{
  "head_dim": 64,
  "norm": "layernorm",
  "norm_place": "pre",
  "positions": "learned",
  "tie_word_embeddings": true,
  "parallel_block": false,
  "init_std_up": 0.023,
  "init_std_down": 0.023,
  "optimizer": "muon_variant",
  "beta1": 0.95,
  "final_lr_fraction": 0.0,
  "z_loss": 0.0001
}
MLP neurons of a small language model. Each row is named by its layer, matrix (up: input weights) and neuron, and shows model dimensions 320-383. Each number is 128 + 32 x the weight over its row's rms, rounded and kept within 0 to 255.
After each neuron's rows, "fires in" lists the words (lower case) most often at its 100 highest values on Wikipedia text that the model never trained on.

L2.up1078 [158 125 107 138 182 139 130 137 143 114 119 101 162 127 112 109 164 138 129 147 155 138 160 236 133 141 162 195  77 149 120 108  97 146 170 151 174 150 133 166 133 106 119 151 140 128 107 164 122 112  90 123 209 143 149 145 151 147 145 129 150 174 108  90]
fires in: "and", "but", "it"

L2.up2778 [137 161  66 114 106 127 204 154 133 160 117 137 130 111 136 107  93 103 140  91 180 124  71 101 159  95 149 133 102  83  88 141 156 130 101 138 126 164  98 154 141 158  96 158 155  84 180  98 139  56  92 147 167 110 128 150 132 142 140 183 130 112 116 128]
fires in: "than", "to", "of", "as", "report", "from"

L2.up1625 [131 138 134 154 123 169  63 183  98 110 143  79 140  98 117  86 130 186  71 121 137 102  85 179 129  58 132 119 121 108 129  84 142 100 102 100 139 103  50 105 129 223 133 183 142 138 125 119 116 130 129 154  95  93 142 109 111 137 108 125 165 146 138 123]
fires in: "of", "part", "to", "parts", "raceland"

L2.up476 [143 188 133  97 135 118 140 186 152 115 153 190 188 107 167 126 176 158 106 146 147 153  94 168 125 105  90  67 152  75 108 114 201 108 108  97 142 134 161 160 136 119 112 136  98 116 161  98 119 148 146 133  63 171 137 160  80 104 114 114  79 120 121  73]
fires in: "by", "in", "through", "from", "into", "out"

L2.up591 [140 128 148  55 115 103 137 123 126 100 128 132 135 107  64 127 146 112 164 100 125 119 167 162  88 159 141 122 131 104 107 114 106 148 139 188  96  95 186 113 133 167 150 114 138 100 161 103 159  82  94  56 192 208 137 126 111 150 121 168 142 125 111 154]
fires in: "january", "us", "december", "november", "february", "north"

L2.up1810 [133  98  81  56 121 136 118 105 115 110 155  77 139  97  68 124 101  84  97 126 137 145 100 101 128 134 136  82 147 129 136 119  91 118 122  91 129 122 138 123 180 123  81 142 126 123  65 161  98 122 135  65 175 176 118  86 100  93 151  81 140 121  92  90]
fires in: "the", "that", "this", "tenths"

L2.up1858 [131 135 129  46 152 137 123  76 181 173 177 153 118 111 104 172 118 158 136 140 138 132 124 168 142 154  84 169 136 210 107 153 139 111 133 136  81 119 104 178 122 144  98 106 113 133  81 142  71 123 125 162 175 140 115  86 147 123 154 207 141 119 108 111]
fires in: "only", "second", "scoring", "third", "fourth", "north"

L2.up2354 [ 76 117 131 181 155 111  88 203 124 123  87 106  96 109 164  91 123 129 193 140 147  66 165 159 160 158  95 143 139 133 185  96  57 146 102 129 140  89  99  45 120 127 150 121 109 149 164 152 118 177 155 136 151  89 137 134 119 141 191 159 104 148 106  93]
fires in: "4", "2", "1", "050", "8", "5"

L2.up741 [134 120  95 152 170 155 185 147 170 102 128 112 131 131 124  86 144 107 107 194 155 116 181 157 113 149 133 112  80 125 126 201 110 117  74  86 149 128 140  55 128 156 101 119 141 118 120  49 112 130 154  61 150 116 157 204 163 160 143 145 106 196 150 151]
fires in: "may", "february", "june"

L2.up2426 [118 135 133 108 148 133 191 119 143  89 155 142 160 187 156 120 157 132 172 148  85 127 186 176 100 146 160 172  67  73 144 134  80  72  70 134  89 175 135 143 111 108 172 126 141 109 156 104 130 169 123 162 141 124 127  94 121 165 121 108 162 177 183 141]
fires in: "which", "when", "while", "as", "it", "with"

L2.up2861 [153  57 176 141 174 177 112 139 134  82 143  93  64 119  96 170 171 109 149 121 167 111 144 108 108 149 143 125 112  93 223  92  82 127 161 138 100 110 105 123 186 118 168 197 132 120 148 152 116 174 136 108  79 117  84  76 145 188 183 122 154 151 160 162]
fires in: "this", "that", "pacific", "cbs", "these"

L2.up2542 [161  62  99 173 145 158 130 142 102 155 169 186 145 164 115 151 130 150 204  62 173 102 173  47 201 133 219 147 148 116 142 119 139 135  99 125 123  99 122 135 151 106  97  95 183 145 140  92 135 129 129  81 129 126 158 128 117 108 153 191 148 102 134 160]
fires in: "to", "that", "as", "for", "where", "with"

L2.up920 [179 105 159 135 100  99 144 146 106  87 100 176 131 128 142 107 121 117 108 116 154 129 215 119  69  89 180  52  88 100 193 101 162 136 121 152 172 121 140 183 132 119 151 121 154 137  95 126 160 141  63 146 125 117 194  98 168 127 117 130 186 130 155 118]
fires in: "to", "for", "bayou", "he", "could"

L2.up2343 [120 121 163 122 122 114 104 155 113 127 160 146 154 164 112 139 102 156  98  95  72 130 109 126 109 105 117 161 121 105 110 111  72 112 132 131 129 137 167 169 146 172 116 135 142 153 156 139 161  82 107  81 105 115 140 101  98 148 144 108 133 150 137  95]
fires in: "first", "who", "second", "would"

L2.up740 [122 198  96 160 148 134  94 148 125 149 142 126 145 121 113 137 155 122 130 128 121 149  89 115 157  89 152  98 127 162 146 138 123  92 132 102 158  60 200 157 128 104 113 121 105 124 146 126 114 102 124 113 135 146 126 151 116 113 126 100 139 120 141 121]
fires in: "s", "of"

L2.up1375 [144 143 110 104 155 177  79 107 158 111 180  89  77  85 108 124 117 179 139  84 114 106 121 150 168 188 121 171  67 178  92 118 140 161 144 152 141 135 122 148 112  99  92 158 153 177 144 117 168  67  89 115 129 145 123 141 126 179 137 202 127 148 151 148]
fires in: "of", "after"

L2.up1366 [169 139 104 169 128 150  92 152 102 146 100 108 147 113 123  66 167  79 107 134 163  44 101 123 143 202 146 115  77 114 158 138  86 157 124 103  94 106 130 132 118  76  88 129 139 116 162  90 150 184 118 120 107 107  84  89 120 115 115 146 161 146 155 111]
fires in: "that", "and", "of", "for", "the"

L2.up1807 [ 83 106  98 183  91  82 128  74 146 155 150 134 118 114 134 137 163 133 137 142 136 162 141 151 102 184 148 174 167  87 115 138 116 122 109 190 130 150 134 186 106 190 177 130 101 164 132 126 162 176 143 102 159 182 127  88 140 108 126 118 132 189 119 147]
fires in: "both", "oz", "people", "but", "while", "gamma"

L2.up1589 [155 137 136 199  93 113 127 146 152 121 103 143 120  73  96  91 105 129 179 116 155 150 134 170 102 144 141 183 126 112 144 127 122 177 111 136 144  77 142  75 180 158 132 162  88 154 113 128 141 138 144 147 116  90 120 107  62 112 147 107 121 112  85 153]
fires in: "on", "knight"

L2.up2124 [179  99  87 133 112 125 168 151 111 108 127 100 127 129 134  66 157 185 111 112 125  79 144 199 102 119 135 119 138 122 132 169 113  85 137 113 141 159 100  94 166 105 140 187 110  96 129 157 139 174 118 134  95  82 110 138  93 183 150 143 118 107 144 129]
fires in: "as", "while"

L2.up2503 [122 106 192 121  92 131 137 120 146 137 145 169 129 117 126 128  63 148 106 118  47 137 147 113 107 120 111 138 147 110 103 100 159 171 158 102 173 132 139 182 203  68 155 177 172  99 112 175 133 160 131 173 131 125 106 137 154 150 148 122 142 157 179 119]
fires in: "this", "following", "later", "next", "after", "these"

L2.up2149 [125 119 146 109 174 130 117 129 119 119 132 138  92 155 108  52 111 148 147 140 120 143 139  95 167 168 143  89 101  83 118 122 148 106 139 186 119 110 205 161 106 148 165 131  48 120 179 135 131 164  98 164 158 162 167 121  95 141 147 109 134  82 130 180]
fires in: "that", "oglu", "oz", "who", "lodge"

L2.up1913 [134 160 127 149 140 172 144 143 161 180  69 163 134 110 177 113 154 103 130 148 108 147 127  75 134  93 111 126 199 133 130 161 162 120  88 140 100  89  76 164  49 149 130  93 179  69 121 139 158  85 150  75  82 135 148  81  92 144 127 113 127 142 168 113]
fires in: "brand", "tour", "series", "group", "government"

L2.up1477 [119  59 113 166 102 110 127 168  88 175 105 149 146 129 141  60  96 113  99  85 141 158  75  91  94 116 146 170 110 130  90 125 136  72  98  85 147 143 123 146 132  78 142  88 122 122 134 126 143 128  76 130 154 123 141 168  52 123 172 129 151 126 101  85]
fires in: "which", "such", "often", "now"

L2.up1453 [113  95 166 157 172 200 106 173 157 152 130  95 130 134 211 143 124 156 129 161  79 127 127 110 110  70 164 150 157 125 116 121 186 164 124  45 141 148 150 105 158 152 131  88 197 112 130  84 111  67 161 108 135 143 146 136  87  94 143 117 195  45  51 141]
fires in: "as", "for", "to", "title", "head"

L2.up768 [131  88 140 110 155 104 140 161  96  61  90 135  84 109 125 109 131 117  92  97 148 137 136  89  82 114  98  93  93 118 155 109 152 109 122 119 148 140 109 112 133 137  96 141 128 139  74 147 117 137 152 108 121 144 164 132 108 164 135 119  53 167 116 145]
fires in: "of", "the", "two"

L2.up15 [164 109  90 112  91 116 123 153 119 113 144  85 169 145 138 168 112 178  91 138 140 139  56 193 116 131 155  51 168 121 135 151 184 117 112 163 142 127 114  65 118 118  68 136  60 106 141 118  79  74  98 167 153  99 156  93 102  80 122 133 134 105 100 104]
fires in: "to", "2011"

L2.up2143 [186 151 119 159 139  82 109 165 122 113 107 137 147 183  79 116 120 100 119  73 109 174 116 123 144 144  80 186 190 147 127 127  94 166 106 150 193 148 115  90 124 171  70 129 171  50 142  89 173 140 142 134 152 101 123 155 142 137 135 102 133 100  86 167]
fires in: "to", "under", "for", "with"

L2.up446 [115 103 132  92 198 114 114  70 142 153 123  94 179  79 115 156 169 175  77 108  40 120  84 137 109 111  69 112  95 147 107  60  87 139  96 152 135 148 140 141 154 151 172 128 124 183 119 181  99 111 148 173  86 113 202 115 121 137  62  71 126 196 122 129]
fires in: "from", "served", "as", "executive", "succeeded", "director"

L2.up39 [147 124 122 134  82 129  92 172 127 131 102 152 142 136 165  97 126 108  94 129 137 121 123 200  95 154  92 126  85 108  91 125 141  88 170 129 180 198 124 169 135 139 217 115 135 177 126 177 165 103  94 137  75  99 111 117  62 104 100 105 113 171 152 127]
fires in: "he", "she"

L2.up2757 [190 136 117  93 153 162 131 119 113 175 143  95 139 119 123 125 168 104 134 121 148 106 168 144  97 108 158 105 130  98 171  77  78 133 115 112 172 105  95  84  81 112 110 119 146  95 138 141  68 112 112 147 129 201 130 184 140  94 138 159 101  79 108 118]
fires in: "with"

L2.up941 [159 144  96 107 128 134 165 148 176 166 103 163 154 151 154  57 117 161  96 109 165 137 127 113 115 117  79  54 122 107  58 159 126 179 123 136 142 143 101 148 174 180 111 142 118 131 100 190 172 193  91 113 100 124 190 158 148  75  97  99 117  84 141 129]
fires in: "has", "with", "some", "welsh", "have", "first"

L2.up425 [102 108 120 110 120 141 110 102 156 106 118 165  81 149 102 152  98 127 172  84  88 160 165 124 160 152 150 102 144 121  89 148  94 136 123 132 182  76 172 112 103 143  79 169 147 103 136  97 148  81  80 146 168 173  64 172  73 144 137  98 126 125 175 125]
fires in: "which", "that", "what", "work", "who", "it"

L2.up2322 [217 144 131  68 102 163 144 137  48 146 157 127 137 157 140 148 139 119 121  53  81 135 155  92  88 133 162 107 128 101 114 130 139 181 140  68 210 104 122 107 118 113 141  78  67  87 132 132 167 191 152 121 120  37 101 146  81  98 116 159 125 108 176 114]
fires in: "of", "that"

L2.up738 [ 91 141 126 124 120 206 140 136  73 137  81 146 186 149 148  97 169 145 136 128  98 197 206 131 148 114 130 124 142 113 137 166 206 126  96 150 170 131 134 181  80 170 115 126 128 162 187 163 124 121  99 146 102 139 149  79 129 146 115 121 116  94 168 115]
fires in: "one", "for", "of", "first", "two"

L2.up2098 [205  97  53 120 111 133 150 112 154  75 133 191 135 113 150 171 127 189 129 190 145  79 105 115  41 145 116 202 106 110 142 194 244 117 147  75 116 127 174 119 168 139 105 127 118 112  78 131 164 130  51  68 151 120 126 145 118 117 101 102 154 130 101  77]
fires in: "the", "its", "their", "and", "s"

L2.up1820 [105 118 142 119 113 112 166 117 107 118 123 110 107 139 112 176  76 135 128 107 149  95 104 131 164 159 112 170 147  98 167 138 166 126 103 123 138  45 137 157 100 126 139 146 106 109 107  80 143 177  57 191 145 169 108 160 106 110 147 105 177 137 122 152]
fires in: "second", "third", "first", "liga", "super"

L2.up2800 [132  86  97 140 141 113 105  87  72 138 145 123 139 141 143 159 100 147 125 141 135 120 176 132 116 134  44 130  95 126 183  91  95 178  65 123 162 107 126 142 130 105 179  81 207 139 153 173 178 114 134 159 155 127 131 178 155 108 131 131 104  83 105 115]
fires in: "with", "for", "be", "support", "in", "provide"

L2.up3031 [ 77 141 126 142  66 139  71 110 142 153 137 103 139 125 127 115  90 137 122 116  92  89 111 109 103 180  66  85 107 140 114 125  35 216 105 116 126 130  99 113  86 131  70 117 158  86 110 197 183 121 121 110 140 137 110 121 182 153 153  42 127 127 174 141]
fires in: "after", "there", "while", "in", "although", "to"

L2.up1100 [ 92 128  77 115 198 164 160 132 145 186  53 158 162 138 166  97 121 122 159  99 177 182 128 143 142  91 145 115 133 140 130 135 132  87 118 188 171 117 114 165  99 166 171 163 114  78 153 126 127 143 121  94  75 154 185 160 101  92 157 129  99 131 121 161]
fires in: "which", "who", "vessel", "submarines", "that", "character"

L2.up2999 [ 87 102  74 160 121 192 129 190  95 119 116 144 121 138 164 152 101 117  40 105 157 101 143 127 187 121  61 114 126 121 121 136 111 142 158 139 151 205 141 135 119 120 105  64 167 137  90 164 102 126 162 127 103 125 147 105 154 104  64 143 119 114 113 115]
fires in: "had", "has", "player", "will", "that"

L2.up537 [ 94 137 166 107 160 159 110 105 141 160 167  98  98  55 131 168 153 116  47  63 164 136 141 147 142 114  56 106 148 152 129 162 140 134 111  93 160  95 192 114 130 132 134 177 150 144 129  97 116  92 123  82 201  98 137 173 187 105 109 134 174 131 126 168]
fires in: "between", "as", "from", "to", "by", "of"

L2.up1302 [176 150  96 110 111  89  87 116  97  99 124 121 134 129 119 158 110  77 160  56 120  98 111 106 150 107  85 174 117 164 169 104 123 102 111  68 114 134 196 169 140 176  83 103 131 117 155 175 115 148  60 170 216 112  91 171  92 146 121 122 160 153 127 101]
fires in: "after", "during", "following", "from", "of", "to"

L2.up2888 [138  92  88 176  69 143  87 148 157 155 123  74 118  84 106 156 182 157  93 131 125 175 112  92 127 141  99  97  70 122 137 110  25 128 116 186 159 110 165 128 159 208 116 118 186  84 107 167 117 178  93 101 191 175 128 132 100 130 174 189 134  78 124  85]
fires in: "was", "had", "has", "have"

L2.up1066 [106 161 142 117 143 180 163 194 127 104 160  94 168 114 152 113  94 141 177 149 147 154 200 103  86 171 133  85 175 104  94 128 178 130 140  79 159 156 135 101 121  83  95 128 106 145 118 181 144  77 148 209  86  77 198 110  53 135  57 114 124 124  98 126]
fires in: "to", "of", "either"

L2.up252 [151  92 116 139 133 180 169 171  83  83 146 148 102 158  98 135 100 167  94 153 134 149  85 180 164 106 107 113 147 152  89 127  91 103 145 118 141  94 101  94 141 150 135 173 149 136 139 117  56 108 157 139 110 158 173 104 153 126 110  80 109  83 148 108]
fires in: "the", "that", "whose", "many", "his"

L2.up325 [143 152 105 173 148  69  75 159  97 137 139 104 168  90 168  89 130 121  73 114 107 163 102 143 175 114 159 113  89 103 161 177 136 147 123 163  98 126 140 146 163 114  69 139 156 236 115 136 105 148 125  84 154 140  77 139 144  77 119 129 162  75 111 156]
fires in: "that", "the", "in", "from", "on"

L2.up3041 [124 138  76 123 181 140 144 182 128 108 133 126 149 165 181  63  75  99 109 158 145  97 119 136 103  87 168 159 132 146 134 150 127  90 126 124 139 114 149 116  71 115  93 117  85 179 107 106 124 109 102 219 153 105 101 186 124 166 106 122 147 141 145 144]
fires in: "to", "they", "it", "he", "by"

L2.up52 [134  91 128 124 113  97  90 160 155  75 127 148  19 102 126 129 156 129 140  57 118 144 113 130 147  90 121  65 157 144 113 116  94 146 139 144  82 113 128 150  60 157 186  94 115 128 166 190 150 123 157 120 104 154  93  98 117 150 102 100 101 152 186 113]
fires in: "that", "i", "the"

L2.up1997 [152 162  38  97 169 170 184 102 204 158 108 143 170  64  89  60 155 125  65 135  83 133  83 117 145 122 144 141  88 141 170 182 118 139 180 175  83 159  67 151 131 139  91 127 119  69  98 116  87 109  72 103  57 143 117 124  80 117 150 132 101 121 131 101]
fires in: "to", "of", "will"

L2.up1955 [139 111 151 125 140 160 117 122 161 131 162 112 122  69 181  70 182 122 125 141 104 123 162 116 200 149 105 106  85  82  84 123 123  67  61 136 147 133 113 156 137 132 117 117 108 126 144 135 177  67 128 185  64 113 138 146 136 120  42 160 131 111 177 140]
fires in: "they", "will", "that", "would", "make"

L2.up2983 [111  77 172 137  96 105 114 169 159  64 181 127  76 134 141 140 169 114 168 116 110 136  71 145 168 102 134 122 155 167 125 181 135 127  85 102 122 148 111 124 154  99 129 109 149 126 153 126 113 148  59 176 140 141 116  97 156 151 111 102 135 109 126  62]
fires in: "including", "by", "as", "from", "at"

L2.up513 [162 117  51 153 135 158 101 111 143  95 169 153 160  72  74  85 142 124  78 143 134 155 140 130 115 117 100 125 101 131 116 144  86 154  74 142 172 109 148 114  77  88 108 173 117 111 128 171  98 164  99 140 130 143 104  88 104  85 105  96 135 106  95 157]
fires in: "by", "in", "on", "part", "across"

L2.up2611 [ 75 105 134 129 167 136 160 141 131 113 175 166 128 164 141  82 203 126 134 156 131 174  95 126  67 182 114  71 107 106 110 139 112  82 124 141 151 115 139  94 123 125  98 179 142  93  91 117  74 112 141  67  90  83 143 212 142 124 150 113 114 178 189 135]
fires in: "of", "the", "in"

L2.up1840 [160  93 105 121 164 157 131 138 107 129 166  75  80 120 143 151 146 149 107 138  74 132 101 163 111 129 100 109 163 141 120  95 162 120 117 156 147 168 122  67  92 108 115 121 108  96 118  94 111 120 147 175 145 165 120 180 191 103 170 105  88  91 126 113]
fires in: "to", "meet"

L2.up196 [110 139 108 108  98 137  93  97 196 131 108 137 129  96 122 112  95 115 117 141 132 152 138 120  97  93 119 153 127  88 113  76 131 142  36 150 126 118 109 109 104 139 152 124  75  97 133 164 144 125 123 166 104 121 193 142 107  93 187  61 206 134 129 126]
fires in: "there", "along", "together", "spokesperson"

L2.up1399 [139  96 126 136 118 137 106 131 105 123 120 158 189 113  71 117 122 174 128 136 158 126 120 144 140 105 154 125 144  95 136  79 104  83  94 170 135 150 155 160 217 105 140  94 105 134 133 139 108  54 119 202 145 124 111 113 165  66 112  49 115 129 107 115]
fires in: "s", "and", "et"

L2.up3056 [ 39 160 143 103 116 111 133 169 142 145 125 148 100  97  77 111 126 110 168  97 164 118 208 102 104 159 166 126 192 122 110 127 149  74 136 125 103  78 164 151 158 122 144 108 146  99 139  88  94 127 123 105 139 169 143 166  90 226 147 154 144 101 115 134]
fires in: "by", "for"

L2.up2566 [175 164 126 129 144 220  65 114 143 170  73 125 139 165  96 130 149  60 142 182 173 169 118  99  73 132  92 229 144  90 139  62 177 137 173 134 127  93 176 134 144 151 134 130 116 151 165 132 127 143 123 131 120 142 126 135 119  86 120 118 154 117 143 103]
fires in: "in", "obligor", "knight", "oak", "for", "induced"

L2.up65 [164 125 143 196  96 129 144 109 132  93 140 117 129 159 145 143 154  83 134 130 160 179 153 109 132  62  97  80 139 110 160 150  67 128 126 141 143  91 130  57 126 152 178  90 164 159 172 100 148 107 159 202  91 119 118 184 127  94  87 101 138 130  84 141]
fires in: "to", "under", "for", "as", "more", "among"

L2.up2893 [111  96 151 116  82 124 141  77 104 183 128 117 156 139  90 147 184 107  94 116 190 115 124 174 113 163  77  74 113  96 163  82 118 223  99 108 116 134  60 110 168  55 147  88  98  98 142 156 163  85 110  89 143 119 176 120 153  97 162 147  76 127 149 137]
fires in: "and", "also", "with", "was", "1", "votes"